Weights of a small GPT-style language model, trained from scratch on English Wikipedia.
Size: 26 layers, 8 heads of 64, MLP 1344 SwiGLU, vocabulary 8192.
Training: a variant of Adam for these matrices, 1605M tokens, 12246 steps.
MLP neurons of a small language model. Each row is named by its layer, matrix (gate and up: input weights; down: output weights) and neuron, and shows model dimensions 176-271. Each number is 50 + 15 x the weight over its row's rms, rounded and kept within 0 to 99. A neuron's up and down rows have the sign that makes its largest values positive.
After each neuron's rows, "fires on" lists the tokens most often at its 100 highest values on Wikipedia text that the model never trained on.

L2.gate15:51 43 45 51 65 49 56 46 36 60 33 44 65 59 39 51 61 46 79 58 56 52 99 59 41 59 38 52 50 53 46 53 57 49 57 40 52 46 49 41 28 61 66 48 52 49 51 50 35 35 57 33 68 74 55 80 39 55 43 65 40 57 39 62 73 66 42 50 56 40 47 17 70 23 62 31 43 41 47 48 40 49 35 42 34 85 22 49 64 73 49 49 68 47 56 59
L2.up15:62 41 64 30 38 58 46 41 55 39 75 24 71 41 41 47 42 42 63 74 80 79 58 26 73 47 40 65 27 38 74 48 32 76 55 49 39 25 72 47 46 42 66 14 42 55 39 56 52 65 56 48 43 66 58 47 76 52 70 58 40 33 36 29 65 65 45 22 22 59 61 56 38 42 14 58 49 42 45 53 40 69 57 39 34 35 42 63 74 40 46 67 62 68 58 48
L2.down15:62 46 53 33 59 31 55 52 50 69 31 33 54 65 73 56 55 48 43 28 60 42 43 40 33 34 51 63 66 51 61 69 27 26 47 65 54 55 65 55 65 34 47 42 38 22 54 51 70 41 78 65 40 51 52 58 56 26 64 58 49 70 65 24 53 50 48 60 31 40 58 52 37 52 44 41 47 73 63 52 38 61 50 81 44 44 24 60 39 34 76 33 55 45 48 31
fires on: " not", "13", " bound", " stat"

L2.gate228:40 68 96 60 58 39 77 56 57 34 50 61 40 46 71 59 44 32 55 39 65 48 58 44 44 37 59 84 54 64 57 55 37 67 53 65 47 60 49 27 47 62 59 48 41 46 37 56 68 43 31 61 73 85 64 73 58 35 53 53 42 56 39 45 44 67 34 74 44 39 89 62 31 52 37 71 58 49 80 41 52 62 54 54 39 47 45 78 55 39 56 58 59 46 70 77
L2.up228:32 36 21 56 45 47 53 71 41 36 54 43 43 59 89 72 49 23 47 65 46 69 66 56 37 26 31 49 35 61 47 50 52 57 49 48 66 59 33 48 29 70 53 44 43 43 69 17 66 54 62 59 35 69 53 55 48 44 86 67 68 17 70 55 41 40 58 38 50 60 63 55 38 40 59 50 60 23 58 28 37 45 68 58 37 62 56 58 43 57 49 45 47 66 63 35
L2.down228:52 64 40 60 62 63 36 56 40 47 81 66 79 60 10 63 51 48 39 52 43 21 59 61 51 61 71 29 19 64 68 46 55 73 63 48 55 41 46 44 62 77 65 65 38 33 29 50 56 68 38 20 43 35 32 72 37 71 16 55 81 78 72 42 31 60 74 25 64 45 34 80 51 44 35 54 46 59 37 53 40 40 56 30 44 30 42 49 35 43 79 56 29 56 47 78
fires on: " place", "ik", "ference", " Port", "igin", "he"

L2.gate690:64 51 74 40 75 44 53 40 22 42 62 64 48 24 62 64 51 95 29 48 67 29 36 76 43 69 47 31 41 40 37 68 86 40 40 47 49 62 28 36 78 50 40 33 26 66 61 56 42 47 64 56 45 39 38 53 55 54 46 41 74 48 78 39 73 31 53 46 56 53 71 45 49 71 44 49 63 48 38 62 36 51 63 52 57 52 51 56 58 57 29 63 77 68 68 99
L2.up690:32 57 49 70 59 60 35 54 55 41 45 52 50 33 45 45 59 68 49 57 79 20 48 63 42 71 39 26 39 67 33 67 75 43 36 65 43 45 40 33 78 46 67 31 03 38 73 72 62 40 57 56 74 57 37 74 45 46 69 16 54 63 87 27 51 66 42 54 29 55 68 49 88 67 27 45 62 61 64 36 55 48 49 53 56 36 40 52 68 61 39 61 75 47 80 68
L2.down690:56 67 52 43 34 82 53 40 55 47 53 54 42 69 35 55 61 55 64 64 36 52 56 47 45 43 75 59 45 46 61 56 11 53 45 44 42 50 57 39 53 66 67 87 66 60 31 61 47 27 58 72 56 74 56 50 35 36 43 41 46 63 58 51 17 43 38 38 39 51 47 30 62 47 50 76 52 55 50 41 51 53 42 67 60 40 53 48 59 53 21 14 47 56 41 51
fires on: "man", "ih", " With", " boy", "aged", " festival"

L2.gate1066:48 83 57 60 49 47 57 67 45 56 57 41 55 18 57 68 46 40 42 40 67 70 47 47 32 62 73 61 32 72 88 57 82 30 67 50 54 58 62 38 42 76 43 65 37 68 52 46 57 73 32 73 52 42 50 52 44 48 39 23 57 75 64 51 44 55 49 58 60 43 45 71 70 58 78 23 51 49 49 55 48 70 53 40 72 63 52 42 60 61 16 48 48 51 60 42
L2.up1066:46 70 20 65 59 55 44 48 50 56 69 34 54 62 41 30 69 35 69 71 52 56 32 67 78 69 52 57 67 39 38 50 54 56 57 52 36 47 62 40 74 33 44 48 38 54 36 24 63 35 20 49 51 41 70 42 32 56 37 64 48 42 34 25 36 34 60 40 62 59 46 49 80 44 61 60 37 49 29 54 57 45 49 52 38 72 77 36 46 79 20 51 64 57 38 77
L2.down1066:44 42 38 62 54 60 34 60 84 47 26 45 20 63 40 52 40 44 42 34 62 67 62 57 45 19 37 63 18 47 42 51 39 31 72 66 48 60 54 61 29 51 43 50 61 47 18 44 48 33 59 78 72 77 39 55 34 57 64 66 54 52 40 81 51 36 48 64 50 46 29 58 43 17 30 61 41 72 45 60 39 47 38 26 48 30 48 59 52 42 29 75 78 31 35 42
fires on: " used", "ine", " brick", " known"

L7.gate1274:48 57 89 49 50 90 46 55 21 66 49 60 43 62 54 61 61 47 50 61 58 57 65 23 79 60 41 60 55 79 36 40 37 66 64 50 39 39 55 21 40 43 46 25 27 30 82 59 46 67 64 61 36 06 45 64 60 64 33 31 24 39 75 62 46 45 56 48 76 78 56 60 84 64 45 32 46 34 09 70 48 32 51 56 51 52 33 43 33 63 47 44 83 55 51 29
L7.up1274:55 50 69 52 55 28 49 53 47 69 50 28 90 34 46 43 29 64 69 62 47 61 44 54 39 65 49 28 26 51 40 62 38 32 76 52 49 49 37 63 47 57 65 83 41 55 65 25 49 83 76 46 43 59 56 52 55 49 62 58 42 31 39 46 40 86 44 43 61 72 54 36 58 32 23 36 76 31 41 55 74 51 37 41 34 52 58 54 53 30 57 33 47 47 36 69
L7.down1274:48 52 60 51 57 67 37 44 60 49 44 62 50 56 46 26 64 46 70 53 40 63 92 59 63 50 30 50 42 27 72 14 37 43 44 48 62 60 36 40 65 64 37 48 48 31 47 56 34 36 46 59 50 41 51 43 40 56 37 60 69 62 37 36 75 55 28 70 45 48 55 60 47 63 58 90 48 48 61 55 58 51 50 24 63 54 57 45 47 64 36 28 52 65 46 33
fires on: "il", "er", "el", "val", "ill", "y"

L2.gate155:72 57 40 61 43 59 36 43 35 55 41 61 41 21 40 48 43 32 31 50 45 43 48 43 55 54 36 45 62 58 42 95 56 70 42 61 67 55 67 73 55 92 41 42 54 23 48 63 47 50 55 46 24 70 65 44 53 58 49 54 76 41 25 56 63 55 44 58 38 59 37 70 42 50 48 48 65 40 29 65 67 57 61 52 34 25 72 51 47 48 51 63 92 26 50 41
L2.up155:52 45 38 28 35 33 59 56 34 57 51 61 45 14 39 48 43 18 37 65 25 29 65 42 45 33 46 57 27 18 37 66 67 58 55 51 68 43 79 62 53 73 54 64 57 30 45 46 39 34 73 47 51 58 57 38 51 65 36 72 48 45 46 50 53 46 62 33 50 41 41 65 59 52 72 49 64 27 45 40 38 71 65 57 47 64 58 41 91 62 33 42 34 62 59 60
L2.down155:40 50 62 25 65 67 74 49 25 33 34 23 44 41 34 34 54 35 21 45 41 23 40 51 47 59 46 53 52 43 48 63 40 63 42 66 70 71 56 78 35 77 65 50 34 52 51 59 95 34 57 64 07 64 58 65 26 65 70 61 69 37 42 42 69 61 47 52 52 49 46 73 71 60 44 41 41 35 53 48 50 39 47 40 64 36 58 39 47 36 51 51 75 54 30 76
fires on: " such", "mit", " organ", " language", "usic", "let"

L2.gate1011:43 59 49 42 80 50 19 43 36 34 65 43 39 22 96 64 52 52 57 41 64 58 65 25 85 37 61 69 29 68 61 27 47 39 41 44 34 51 69 57 47 42 53 54 47 36 41 41 45 44 55 48 42 39 54 56 36 58 10 44 56 39 73 65 42 37 36 59 52 35 54 17 59 48 44 44 72 58 61 39 35 54 36 36 42 75 42 48 40 52 21 61 32 50 66 41
L2.up1011:26 49 52 55 51 78 29 53 76 39 33 57 29 56 84 53 39 47 49 47 63 53 39 48 37 47 35 43 40 60 55 24 77 55 43 35 40 40 51 61 77 52 67 90 70 23 66 40 47 14 41 55 55 34 55 82 60 37 72 65 54 59 32 72 45 53 52 51 61 50 28 40 75 52 32 35 60 42 44 77 40 60 40 56 49 50 74 46 42 45 20 61 19 51 66 51
L2.down1011:43 56 41 69 55 44 42 21 59 33 33 41 44 52 44 67 41 49 61 51 20 55 46 52 34 63 81 65 67 46 79 38 17 55 69 68 29 34 49 52 44 45 47 62 48 44 22 38 46 59 41 72 30 60 41 59 49 32 83 54 68 33 61 51 51 29 54 57 55 63 39 44 63 48 49 48 59 33 34 65 42 63 44 33 57 45 45 55 59 33 43 57 27 66 22 43
fires on: " lost", " vs.", "4%", " given", " organ", "eld"

L5.gate442:59 48 69 47 64 51 48 47 44 66 72 77 30 33 38 25 60 60 43 53 40 59 47 60 52 94 59 62 45 39 56 36 43 66 87 52 41 26 57 46 37 61 60 64 34 63 31 68 36 41 63 58 68 43 57 55 40 41 57 51 40 40 59 43 76 67 44 58 39 61 60 32 57 62 22 72 79 39 53 47 71 43 56 46 64 58 53 31 28 37 76 57 85 13 70 47
L5.up442:53 87 53 46 29 41 59 22 51 39 65 78 70 48 44 37 50 33 38 64 47 31 76 44 52 52 84 56 53 53 47 49 63 40 65 74 86 30 30 74 63 80 41 66 38 54 69 62 43 76 65 67 71 65 43 45 54 42 62 35 47 24 60 44 33 65 62 55 33 42 58 69 62 40 27 40 51 41 76 57 45 64 47 31 40 55 58 42 53 33 59 48 75 45 63 51
L5.down442:37 67 42 42 51 55 40 67 73 53 54 43 53 59 37 33 66 42 52 40 38 52 13 60 60 49 48 64 69 36 62 64 49 36 55 60 46 54 55 23 59 38 54 55 52 39 25 37 33 37 40 48 24 45 41 41 30 59 51 49 48 75 17 33 54 61 43 52 35 53 43 47 38 68 38 66 45 44 19 60 82 48 55 64 44 32 46 56 51 00 59 50 66 37 53 65
fires on: "ative", " general", " academic", "ified", "ological", "inal"

L2.gate773:49 22 36 49 48 53 49 52 45 66 81 61 65 66 42 52 56 54 87 44 52 35 75 53 72 24 64 53 38 54 47 29 50 51 70 23 39 55 45 39 55 24 46 45 31 42 54 44 65 58 43 56 27 64 35 37 63 47 58 46 48 57 40 92 52 56 48 31 26 73 49 43 56 61 27 65 53 64 25 65 48 48 14 52 58 73 35 43 35 48 46 65 48 42 48 42
L2.up773:34 32 46 41 34 42 60 59 69 62 74 71 47 66 19 32 54 62 46 65 59 41 47 67 69 61 30 46 32 41 51 33 52 52 79 53 47 46 69 26 60 28 47 60 44 59 28 50 67 28 63 40 43 67 28 51 43 24 77 56 68 47 44 75 46 56 60 26 45 69 62 42 27 66 26 68 62 39 26 47 43 67 32 67 54 81 39 42 49 56 78 76 45 48 35 25
L2.down773:42 54 49 43 74 40 62 38 64 63 43 42 55 57 40 49 80 58 56 35 71 54 68 21 31 48 63 68 53 39 42 45 61 50 53 46 52 51 45 58 32 30 60 46 73 53 49 58 44 25 18 70 40 40 36 25 46 30 55 25 82 40 58 40 29 66 54 40 24 72 45 61 57 60 29 66 52 66 71 36 49 25 61 44 76 52 65 66 40 44 30 41 64 50 40 69
fires on: "act", " qu", "47", "41", "ū", "eck"

L5.gate1073:42 58 34 40 47 63 26 51 43 78 71 61 40 30 68 44 40 54 32 37 54 25 47 60 42 59 58 57 50 47 50 36 39 49 43 50 43 31 57 60 62 43 43 55 21 59 55 69 67 23 37 72 49 40 48 59 43 25 51 43 06 62 48 34 44 42 37 59 34 51 33 51 41 46 73 60 12 46 74 48 60 49 80 56 53 45 47 66 57 50 58 60 36 30 41 68
L5.up1073:34 34 37 57 39 50 47 55 47 60 56 49 44 37 73 31 71 27 52 41 45 32 53 47 49 57 62 40 41 30 44 48 57 43 46 42 50 57 81 27 52 68 45 42 61 79 35 69 59 48 46 56 48 78 53 53 54 40 48 46 22 49 47 35 51 30 55 51 65 36 66 38 33 30 88 38 37 46 67 35 54 46 61 62 71 71 37 29 68 71 73 23 67 61 77 36
L5.down1073:46 50 36 54 46 44 25 50 37 38 44 54 61 74 70 36 58 60 49 40 53 55 48 55 72 30 22 37 48 28 51 39 38 69 61 56 60 54 55 52 42 58 37 45 46 50 52 51 64 29 79 52 72 44 49 26 49 52 58 48 63 39 32 31 46 47 48 88 43 48 35 66 13 39 78 51 25 74 40 37 52 73 41 64 60 36 76 61 63 62 56 32 34 79 77 49
fires on: " one", "o", " China", " One", "le"

L5.gate47:61 53 67 41 31 54 50 63 54 49 46 49 32 61 60 41 61 68 76 38 48 44 40 54 47 47 40 48 75 33 74 42 50 46 48 44 39 50 49 50 66 42 37 23 59 67 43 51 54 24 53 31 63 36 57 48 39 55 43 31 52 46 24 34 49 54 26 30 56 34 48 63 36 58 23 54 19 37 41 43 73 35 48 57 58 41 18 64 48 37 39 41 72 65 50 59
L5.up47:53 48 44 45 30 31 31 51 61 65 74 64 53 54 46 49 56 32 77 57 77 68 42 71 59 42 42 41 59 45 60 56 40 30 49 48 36 29 53 81 60 34 29 48 52 64 58 41 75 49 80 43 60 52 63 54 38 46 48 47 51 31 17 41 50 63 31 55 59 37 32 66 45 31 27 47 60 65 33 38 77 75 41 53 46 36 42 50 61 33 46 56 70 42 28 49
L5.down47:48 41 64 38 34 47 58 61 58 36 37 40 51 58 49 46 43 70 46 36 42 46 53 53 49 56 51 56 40 36 37 51 55 63 82 53 39 70 46 61 45 48 62 35 73 63 30 42 47 55 51 49 45 47 46 45 51 61 45 34 58 67 27 45 27 57 31 38 46 37 60 41 44 47 54 57 62 65 57 43 67 38 45 58 26 33 60 40 44 56 48 47 38 73 46 52
fires on: "d", "ell", "ang", "ak", " par", "ul"

L5.gate1152:57 49 49 26 62 63 48 65 25 34 59 67 41 62 50 52 85 60 60 67 51 79 25 41 48 58 49 49 40 72 44 49 41 48 49 65 41 60 56 59 31 58 44 73 82 51 44 32 69 33 71 20 31 43 83 50 43 70 47 64 84 38 50 70 43 47 50 41 58 54 22 54 42 78 44 46 40 70 57 53 41 33 12 46 36 68 67 46 48 57 28 27 71 74 59 63
L5.up1152:53 61 39 38 60 70 61 52 40 69 63 48 88 51 58 63 58 60 54 62 34 50 33 47 49 55 55 40 58 38 53 45 67 56 31 43 51 42 65 39 63 19 40 61 42 38 65 45 43 33 59 25 32 43 62 71 62 52 48 61 86 21 54 72 65 29 53 66 49 57 45 28 63 45 46 71 69 71 77 57 38 44 15 63 24 75 58 37 42 69 39 43 45 46 50 19
L5.down1152:43 58 38 69 39 45 56 35 37 16 44 33 37 66 48 54 59 55 37 50 52 46 28 59 48 49 54 93 50 25 65 58 17 69 66 39 48 71 50 46 53 38 37 61 63 52 60 63 80 54 48 33 46 62 48 39 45 59 43 56 57 72 53 34 65 30 50 57 45 09 61 44 51 42 19 51 50 68 28 60 56 44 40 38 39 67 28 65 67 60 50 42 47 59 54 45
fires on: "u", "al", "er", "el", "ud", "els"

L5.gate777:37 58 35 75 50 29 27 75 49 61 73 70 65 64 39 54 51 39 68 53 31 44 23 34 35 74 69 35 83 64 37 57 40 50 53 30 60 58 49 81 67 40 41 27 65 31 54 04 76 36 51 33 44 29 46 33 44 43 63 32 57 55 52 76 39 55 34 56 58 74 46 31 17 60 57 39 52 57 37 73 59 66 62 35 53 45 55 49 51 51 40 66 52 53 78 66
L5.up777:57 47 64 49 38 30 51 44 36 54 59 40 67 76 61 72 30 52 52 51 49 21 66 35 46 40 70 61 51 70 49 70 51 61 24 32 45 57 50 46 57 48 39 56 63 36 74 64 43 48 67 54 37 18 15 52 75 25 77 49 52 59 30 54 78 74 69 85 36 84 51 57 60 36 88 60 80 59 74 67 55 58 46 58 77 57 47 49 32 36 44 53 22 62 74 51
L5.down777:40 75 56 70 44 28 36 56 36 53 58 70 71 72 69 81 63 35 52 64 45 51 57 56 37 43 49 30 49 56 40 41 39 49 16 29 53 58 61 74 38 12 41 28 60 43 56 51 59 22 41 53 34 54 36 65 69 23 62 33 47 39 59 39 61 44 31 52 63 47 43 35 10 66 41 51 35 49 38 41 63 48 48 66 76 73 29 48 60 35 45 44 68 57 63 58
fires on: " artist", " Her", " take", " took", " Master", " Hand"

L2.gate887:47 32 40 73 32 58 42 30 45 77 46 55 14 46 61 63 49 54 52 59 37 52 38 41 58 51 84 49 52 57 38 43 56 42 15 76 39 32 54 59 81 42 43 34 67 75 56 47 48 28 57 41 54 48 46 59 50 77 62 44 44 50 60 36 52 20 43 77 65 62 61 32 56 33 61 29 59 43 59 29 64 49 61 88 49 33 48 50 42 66 28 28 42 47 45 37
L2.up887:35 14 39 46 58 56 45 36 69 56 33 68 41 67 33 71 57 49 70 54 52 86 18 53 67 54 54 52 32 39 40 58 25 30 46 67 44 45 42 55 85 65 41 45 38 58 48 41 26 11 41 53 57 66 53 53 53 67 65 44 56 42 48 67 53 50 55 75 60 54 22 29 35 22 30 44 46 46 44 45 40 53 65 34 68 49 00 74 67 60 61 43 42 31 43 95
L2.down887:44 46 38 59 60 46 51 40 47 30 29 50 48 29 35 58 60 52 40 62 51 57 48 52 54 67 69 56 37 61 43 47 60 70 45 56 73 70 71 48 43 50 32 50 45 45 57 42 49 32 55 80 58 41 84 91 34 36 63 40 52 32 47 42 88 40 43 54 28 60 63 55 41 24 42 46 46 82 73 50 65 71 79 35 48 71 42 53 32 14 41 34 40 66 46 39
fires on: "is"

L2.gate980:76 28 60 62 72 44 14 60 49 24 60 52 64 47 35 59 26 75 43 46 49 60 61 46 37 52 51 52 45 56 59 59 50 51 60 58 37 57 44 48 36 62 49 45 59 41 60 32 29 35 48 25 25 31 73 81 64 32 55 62 27 46 60 56 33 78 35 47 13 43 66 64 22 45 40 42 55 40 53 40 54 77 36 11 44 62 41 44 77 47 53 60 50 27 60 58
L2.up980:59 49 51 32 61 17 32 57 47 35 66 68 42 59 36 58 54 27 64 61 37 74 54 38 32 55 55 33 43 44 63 58 50 46 46 60 36 47 35 60 40 41 29 38 68 51 17 37 37 42 53 57 28 33 62 85 52 38 61 61 65 59 52 71 20 42 46 48 45 40 56 46 54 79 54 62 63 45 29 44 83 44 54 40 66 49 51 44 59 57 46 24 59 52 87 41
L2.down980:59 75 49 49 69 41 42 34 30 46 74 64 55 63 37 56 42 44 71 45 35 53 44 60 48 51 78 60 69 66 32 45 54 34 21 64 33 47 30 69 33 48 50 38 61 56 42 70 34 45 37 44 43 47 58 44 66 32 94 72 79 52 45 48 47 75 29 50 37 53 61 69 39 60 52 35 45 36 24 32 63 22 43 40 61 56 44 49 53 37 42 67 48 43 61 60
fires on: " oper", "ann", " £", "ery", " Festival", "rett"

L2.gate865:47 55 34 55 43 52 38 62 38 37 65 83 64 29 49 46 32 52 68 52 65 65 73 50 38 48 44 45 27 51 42 72 37 48 58 14 50 67 75 44 60 37 52 60 46 69 60 37 63 36 53 34 59 50 10 53 53 46 50 39 29 34 65 46 44 70 61 32 52 54 61 39 22 38 40 55 53 41 68 61 59 60 40 41 53 51 62 29 31 53 30 39 64 62 50 57
L2.up865:72 56 51 60 43 37 28 63 47 47 60 87 50 44 51 60 27 51 52 62 59 65 54 71 32 51 47 33 44 42 46 57 48 48 64 17 56 64 60 35 80 44 42 60 40 48 63 43 60 19 64 33 54 49 39 46 81 29 30 17 39 21 51 56 55 64 49 36 71 76 73 29 58 51 58 58 48 46 81 72 63 56 41 40 43 24 56 45 56 61 75 78 84 53 52 52
L2.down865:36 65 34 52 45 52 58 53 53 13 46 61 39 37 75 68 57 28 49 49 36 74 35 55 61 49 56 34 38 54 41 55 57 51 61 26 69 53 56 43 61 34 35 66 63 44 55 44 83 58 61 61 63 74 35 32 62 51 60 35 56 27 60 37 57 55 53 42 42 59 50 87 49 32 60 57 41 56 49 60 68 39 25 45 60 65 58 55 41 36 66 48 38 45 17 45
fires on: " (200", "==S", " vocals", "ctor", "-S", "ental"

L5.gate1201:83 72 35 70 24 71 47 21 48 54 43 39 79 62 76 28 17 56 73 43 61 45 60 45 45 63 29 57 84 63 48 65 56 60 62 55 46 51 41 52 57 38 43 50 60 53 63 32 62 17 30 33 46 83 45 54 52 65 35 46 48 36 70 59 40 38 45 50 64 46 51 47 41 41 50 52 41 79 69 48 40 41 52 54 34 50 37 37 64 27 54 55 75 57 87 61
L5.up1201:50 58 67 44 34 28 40 66 27 44 53 25 44 70 59 42 42 43 39 19 37 30 57 36 65 54 37 57 54 21 87 43 53 56 49 57 74 25 43 39 44 63 66 42 41 24 61 38 85 52 40 38 49 74 57 33 78 53 63 47 40 52 82 34 78 60 65 50 27 39 57 50 40 68 42 39 39 73 56 43 30 39 20 53 44 37 30 58 46 35 32 50 64 57 65 27
L5.down1201:52 63 43 52 44 42 56 54 33 63 58 46 50 60 48 30 30 56 53 17 43 63 54 35 75 59 63 53 63 45 83 73 54 34 67 48 82 29 11 61 51 45 54 56 61 29 68 22 69 40 38 56 65 53 51 54 74 48 43 46 47 51 59 45 75 53 40 61 36 54 69 36 40 63 32 53 30 58 44 61 49 41 37 59 38 41 43 41 58 52 59 59 53 45 47 28
fires on: " Comp", " 53", " 54", "omp", " 46", " 45"

L5.gate1181:47 71 28 33 23 66 64 59 57 39 52 51 56 45 62 49 51 43 52 71 38 58 53 31 65 38 54 33 41 15 64 61 40 27 65 63 51 64 50 37 26 76 43 49 72 44 36 49 44 77 39 63 63 43 69 39 54 44 65 37 62 45 60 49 35 39 36 42 61 51 35 82 84 57 55 47 43 46 36 67 73 31 62 40 28 53 77 65 61 53 74 32 56 42 36 55
L5.up1181:68 27 32 30 34 60 49 17 26 36 50 43 48 30 51 31 52 64 52 54 46 59 60 45 55 42 39 42 31 16 72 50 57 56 47 61 68 38 35 57 44 46 41 43 63 55 50 44 38 70 47 46 31 55 32 47 53 41 43 29 50 49 27 49 22 15 40 64 46 43 37 45 58 42 33 38 06 20 27 46 55 33 50 64 42 76 60 41 48 28 49 33 72 52 60 49
L5.down1181:58 60 72 81 51 21 50 61 39 54 43 34 44 45 51 62 57 69 30 61 58 65 62 36 60 59 55 68 69 64 40 57 46 32 47 38 44 47 58 38 68 36 53 31 63 26 74 72 37 26 61 76 50 65 65 28 83 56 67 39 29 36 59 38 48 72 51 63 73 34 43 59 35 48 78 52 58 56 65 62 56 47 64 64 44 29 72 54 55 36 49 42 37 59 50 79
fires on: "c", "is", "in", "air"

L2.gate319:25 49 32 46 48 63 73 43 44 35 34 60 61 59 41 60 35 73 32 59 90 47 59 68 51 76 81 48 28 64 51 30 37 42 44 36 55 30 16 53 55 80 37 36 42 57 41 54 20 33 43 50 50 72 54 50 47 46 70 18 73 49 36 56 42 55 48 26 55 28 62 50 09 35 35 35 54 24 35 45 36 49 56 53 67 31 48 70 83 31 26 57 14 53 35 46
L2.up319:53 45 15 40 55 63 77 39 29 49 13 45 58 34 37 61 30 71 16 40 62 77 43 54 37 43 60 71 43 53 64 65 49 74 29 56 58 36 32 80 57 45 43 34 40 51 55 40 41 47 63 73 29 54 56 15 72 48 62 66 66 46 25 39 51 54 37 35 46 31 61 65 43 39 48 57 52 24 43 50 61 48 58 50 53 51 23 58 55 52 25 59 36 55 38 79
L2.down319:51 54 46 58 51 70 46 66 48 27 48 44 64 76 37 58 42 26 56 45 70 53 47 63 58 47 45 74 47 54 33 57 49 45 16 34 70 47 52 67 41 62 49 51 47 38 45 49 43 39 61 62 52 37 66 42 55 54 31 56 48 51 45 53 33 27 45 63 52 43 64 62 33 45 48 51 50 40 61 63 42 67 32 59 53 62 45 64 43 49 59 79 56 43 64 66
fires on: "ze", " sol", " report", "hib", "ront"

L2.gate1159:23 48 94 37 84 37 47 39 77 36 61 51 60 47 75 41 56 73 63 31 60 58 60 40 61 49 39 39 48 52 35 51 41 58 48 48 48 46 17 37 35 39 55 49 56 51 48 61 71 54 47 61 53 34 50 30 60 61 48 40 83 40 02 52 47 64 39 54 52 44 78 37 45 63 34 54 59 37 58 71 51 67 55 51 44 64 61 46 45 43 21 42 65 37 16 35
L2.up1159:64 49 54 60 50 59 36 51 33 50 71 35 65 34 67 09 72 70 81 52 49 36 57 59 64 43 55 35 78 57 45 38 47 53 36 58 54 56 47 36 47 28 29 07 37 60 26 55 53 25 57 44 59 45 35 29 41 26 34 31 58 49 50 61 61 52 57 58 49 61 46 66 37 44 46 65 51 74 31 74 53 64 81 50 25 21 36 39 58 38 20 39 51 38 49 41
L2.down1159:28 61 48 49 53 30 26 51 30 53 43 45 44 57 38 49 60 55 36 61 51 66 35 60 53 55 64 74 52 37 54 52 62 60 71 32 53 74 58 39 41 67 46 71 56 61 47 47 59 59 44 63 45 63 69 62 42 38 39 50 61 64 32 26 65 76 39 36 29 39 37 56 66 58 62 41 27 43 53 43 77 47 24 37 45 38 34 58 69 72 55 37 77 57 35 84
fires on: "O", "pect", " attempt"

L5.gate116:68 75 33 60 54 60 20 57 50 25 52 48 51 20 55 60 38 49 73 68 46 64 61 41 62 57 41 48 83 51 44 38 62 48 31 14 53 57 56 47 57 35 48 54 56 52 64 64 71 30 47 33 68 46 51 53 34 25 53 20 41 45 87 64 55 56 35 54 22 61 49 37 47 53 40 23 51 53 45 74 53 82 39 07 30 56 51 62 39 68 61 36 63 62 25 39
L5.up116:52 43 50 37 45 50 59 73 15 34 70 33 75 56 72 24 52 48 40 28 56 25 77 72 41 64 76 48 63 64 48 48 71 52 58 73 44 38 29 54 29 49 55 30 45 74 34 24 57 67 64 52 64 80 32 45 52 75 43 58 18 41 40 42 41 72 52 58 38 47 44 42 46 47 44 44 36 58 55 19 55 47 44 52 29 53 09 57 28 51 57 58 37 50 77 13
L5.down116:62 47 44 26 75 58 58 54 32 57 82 26 76 57 62 12 75 44 41 37 44 25 73 58 64 64 75 34 60 54 63 60 53 69 45 76 45 67 46 58 58 58 69 44 61 38 60 33 86 58 32 53 46 49 39 45 56 84 68 57 31 35 63 45 41 78 71 37 38 36 66 59 50 60 53 48 73 65 60 55 43 43 44 71 46 56 50 58 38 50 39 62 29 55 45 43
fires on: " Comp", "af", "em", "omp", "up", "u"

L5.gate413:36 02 63 57 37 48 50 54 58 75 57 44 45 27 39 45 63 59 39 47 52 33 67 83 54 42 23 39 28 34 64 33 62 42 37 48 44 45 38 57 54 56 75 65 52 39 60 47 35 46 53 60 49 50 60 35 69 35 53 26 58 52 54 56 73 51 42 25 77 61 36 40 42 64 60 41 62 30 23 69 39 31 53 49 30 35 33 51 53 20 51 77 31 57 63 66
L5.up413:65 53 72 63 63 46 61 55 33 12 43 50 59 51 07 41 44 22 68 43 35 21 69 70 53 40 40 47 32 21 75 39 59 59 41 50 24 48 38 59 87 54 43 63 58 64 43 51 76 76 55 60 60 54 72 39 40 82 54 45 47 51 40 41 63 76 52 47 38 54 39 41 86 51 40 82 75 86 73 67 54 44 41 37 29 50 57 48 83 43 61 27 61 50 65 65
L5.down413:25 73 75 19 56 69 60 44 30 68 49 41 61 82 46 28 50 47 42 37 52 64 64 43 44 37 25 56 60 26 54 37 30 36 39 40 50 45 51 50 45 36 60 52 49 27 39 39 50 41 57 54 65 37 70 58 25 53 52 65 58 59 45 65 59 73 44 52 49 55 33 32 38 27 30 77 52 61 55 61 28 63 46 51 52 26 42 51 52 55 33 73 38 53 47 40
fires on: "ing", "ill", "y", "air", " per", "ure"